Weights of a small GPT-style language model, trained from scratch on English Wikipedia: tied embeddings.
MLP neurons of a small language model. Each row is named by its layer, matrix (up: input weights) and neuron, and shows model dimensions 128-255. Each number is 128 + 24 x the weight over its row's rms, rounded and kept within 0 to 255. Numbers have three digits each.
A block is one neuron, or neurons of one layer that tend to fire together. Before each block is what it responds to, as a language model described it from the Wikipedia text at the highest values.

Responds to: Table header cells. Column names and pipe separators in the header row of wiki-style tables, usually mid-row, such as Title, Score, Votes, Ref.
L7.up125:185130133140142118112074123131095131113159170086104133140144145131148089152137120147118128179112166147125151140096128130114101159135108116157124154104108081145119123121124149134134112149151083148116132087122055145121109105097091137130135152114128134160094102102121151149153134138127098129102128141115132157128107146109113144118089154112102120087153101142136119135106129098116084154166
L7.up169:126122104104145106074139129095158118111165103135136111102146175168132127156097087177091105152129145117113107152086134101113103148138145094113171134124115103115107168131104115134106111104116092142126145102137117165132156089126127112128167127139170127144131172142199167138081138154116113163132113136107148139130151134125104129114066167137180079102151165145125122090115141141117121123112
L7.up299:162125130125148140111122136137104115104190110131137091147106203171137139149111099166086121172133127144155121102107139121110112139137143113139138170113124101156109144110091164162084103123069075172116175096117098126116133108106156131132119155147150132160154131127144118109120145149127068170137106140124122122119157151092144144121094142109130126107162151132118133144129134117111064133154
L7.up300:140144111144133149136139150092162110120167138120093095103107150153121141153151145127169116110123095151097203139115142108127127117132126127094125162141113092121123199129118121116109125119081066128130099099103106160151084138095131144112106150100143102128130117123130144100129137164094115163157096125111105130092135143107154126124062144102157124098154131124135141115108151182155068144102
L7.up449:157126140131148120114143119121118096096154132153101135108154154111133144153117121134131148155140132106133124166133137130135129111146146139127149165123090073134083189132098140106100099150115101122117158048125099145148151131121150144109121137146158105109150179124156165111105119128126130179145112172143107137100167118126121117107130152156122140122122159124168165122127179140127118159127
L7.up862:151143118119096118088097136116130089073164124147147099092122152166147170106107108147150138155101126125119129144111147163119071105119097129092144111157097109175120144118097144143087140123119101140136151124118119140110104137138136148117131145166152113130144149110143124123083180117112085122113136129085121139111172138113136139114089140146107101133127134135134106084114132108136083150145
L7.up1007:141138143097138146078089147131144102105150104140103111093138155143121186145144088162142135072144136143103125155107169139116092087168145115115135171115096093155122179123093148141091104119089070133110138121082087145136142136128170139170109133142160156113117160125115145112106142137133124145154102139097130140137151126113113121141058162124110131134115147110140160090132141131130086160140
L7.up1013:141105115076118048129129110110151155097162097148137104128133175158153136102135102186148100125135133126101092121093129094141126123143135125056130147157110124122072130123160113143100132147114114154125152098104140122127143116127153116109123146143129131182141130129157164118118127115116131116140101128163106147113119123114143084115066105144164120111103167140106091154122172094138118106136

Responds to: Passive participle after "was". Word right after a copula like was/is/were, usually a participle or adverb, as in "was first described", "was established", "is composed", often a subject pronoun opening a clause.
L7.up457:128074097125125089137145102139131147104098156118177126133115157144163126123094136143145128166092122100129159139149147104116119117170103117135132125121106096090131115097132122104149099155153120123139112093121128157113142076130148122129079148148092139108114152114162107106151162164152115115116196165123153152089164158099110119115166157145138127121090131120099082140064143100118109137143
L7.up697:137111132101107088122130148161133125193105131127164083145172104152131149130113141127155126068154126078099100112142141156127125142098072107165124130118117118135131149099190121093151108153145086126110129137153101155100118127140121148126092111141130099122071133149163121144099155126145113116069129119088128122149109120114116092118160099136128109119127124106173106150128151122113092143126
L7.up725:174101119133110124132155174121133156145112111123112124153191129135139106108161112136101148082086144105128107134166107136149125188121140114112151151136100122142131181101135107148128126138144140118139132084134113151123111132151138130099145134115130171165133136089136117110160143139129115102101144098122088131146099115086134117100142140131152115151118130130124138137090099141102136154143
L7.up892:129079109202142134147122182140114135148144097137124116173102146139123159116137125123151117113119109129136123122173127107094158099110084077103128125099087142111121134107148128120125108131122133148107135132114191121164130152132093180153136171125104148137122119123160108110138137165122125087138142153107129156138108140082134115144075147150118132140097157134148123129069127130115116133080
L7.up913:121100093151127127117114107099113115092131120143122167141143161171111129153129149141150120097111129173101140113075166133157117165112110162099089123089142071121094130087120109134105125111098134137109160118113118127155112108130156126103140078145168140169132106115142125096092121154098118151115108134126103144111131149095092159113118146155120145130129155084070139130107099111128159145117
L7.up939:120125142155129114153096114119140092093078111134152148119119156108143157119132129125125102078091133125122114165176121096121128118089118137171115125116108105118134119114131155131122147180170124146135145102163139139081154126138096147058134119102130098120124143113107092113078118142117100119114153111134111091164098121104119140113089151147168114162120153154126116097079139092112127125138
L7.up943:093129121143093165162107118115131167099131121116127127116101149127120151126152079161134127122083134103133152117148096093104144144106129108106107142120100107128106128085105120121123118117109123133152119097167111112093183117112087148134146121118150129148108121084144139127091144142188118162124145135103125085124115138111118062109125148117166128165155137124122094114123100117131119121076
L7.up1018:099119098132121147107082109131101163117145132062086114158138201172102126192102111115149138117144119115118125142098133104136137124144069131154107135124115118117128141153111128163120104120136124136138137105143126135100172117146109104093131106136124123130128100139098132148135185146122129117114168127124130128105149123139093126088130096093115107134183132149142072168086175129142108136148

Responds to: Wikipedia boilerplate and "first". Fires on markdown table separator rows under headers, infobox labels like Coordinates: or Class:, census "household", and "first" (first time, first place).
L2.up107:127119132131086105144125140111091076109139084117189157121145094124103112133105125113125042090101131138106110087138113111127165120171154095115126172107104123088147148144149105123149148141125125121148120097120105151149110123159101142117116127192139120123098094174081164116108103139167124154117144134120142106141179111122147131168146114122131135133127139162073130142143133109145119127081
L2.up335:153124116123136124178118139114097086088131115119148153096149139124167119157060141144089121118127105127128144113124147107108176093177143094130095184106114122109147180156127136095118114141101121089112137145108099118143110095135107135137068127135116140085071101141107128132119112134153074165131154115121096114109145094120149115160130130130135122132139116107081122126143130104124137132110
L2.up341:108134108127117115153118146105116092110143137131078141105124098140107084165144119166166100127107113135097139088133116139123133115175120088050141186035151109137122126126144119086136153150103138110134137082137079154114125093116102164123078139157122144158133139149107178067140134125147106149131111126110151081128196120158138117164145082111117119175138147130113143125116131125168117125128
L2.up372:176157111142101144114102110109097092154095147146121144127136143111151082112124131147146109138166140136111122097112123134106148145159131074133117155077098113126129113137138136114139130119116146086131092180112123110125144076135124148134168143074132150113069129165109130136137137128145117143127112101105156130122128118120171112161169127125142102141152143167132134137129110099133137101036
L2.up663:098096101122113165087130151124117111133161127132143153099160086105092092164137146131177074138113147139112116083112114159168154117125135107111149111053137122121135160131162140101150145156126125121134157111118135146165139124134153142104155116154121117211167103111118125074105137146126119144138131119140136118145162118185117114148151110134119128149116119138117166108114137118152107162084
L2.up881:128148117111145123079142075167108126153134140127177115137132162160089145148154121117123092089096134131096130132124137139122157136097124130143117125129131098126133138134126142125110083115103148114151163153136189164111126088104048097129189137085105149131128143147131109095121135140160128117081105154089126123133168104107145151155138127086123127102123125128161146163139140137152142111155
L2.up885:157087129127125105177129145141128094153108133131169150127133082137150125150104152108147094086091103134100114116143138150140197102109153161130156143131121126098130122146109120111131108130143081104132095165138166108152117149136142129160178158132099091095125133175150136117137132103207130139134118120136160134126138098072117124159107134121158151135137132170122170112165131136135106133108
L2.up956:108100133134113112122152123108122117117134107129143144128122092134116131137175159072130076101121154142149143109121096118133175154173098119161153113121126138100143117126136112130168143125114149166131087080078121145090141144140153118142122153128115115107131123152088170100081114104177150112148113132132163111127132098086118101135131123100148151103125135153088132192146149125165140112137

Responds to: Heading markers and "both". Closing or opening = / == / === marks of wiki-style section headings and titles, often after infoboxes or tables, plus sentence-initial "Both"/"each" and "and".
L3.up966:164128124124130165110110112126116139083178126095128106167157138135126131143122126108111099098112162125115146136109143144111141180110109140117137115140121126130085110170102154105144159120125103161119115144135112154126174084114130103132132134152143148123140105131117103125135130110132137152089135148159162104119143104106095137074149108106161148141076130141132138157108111138092128119122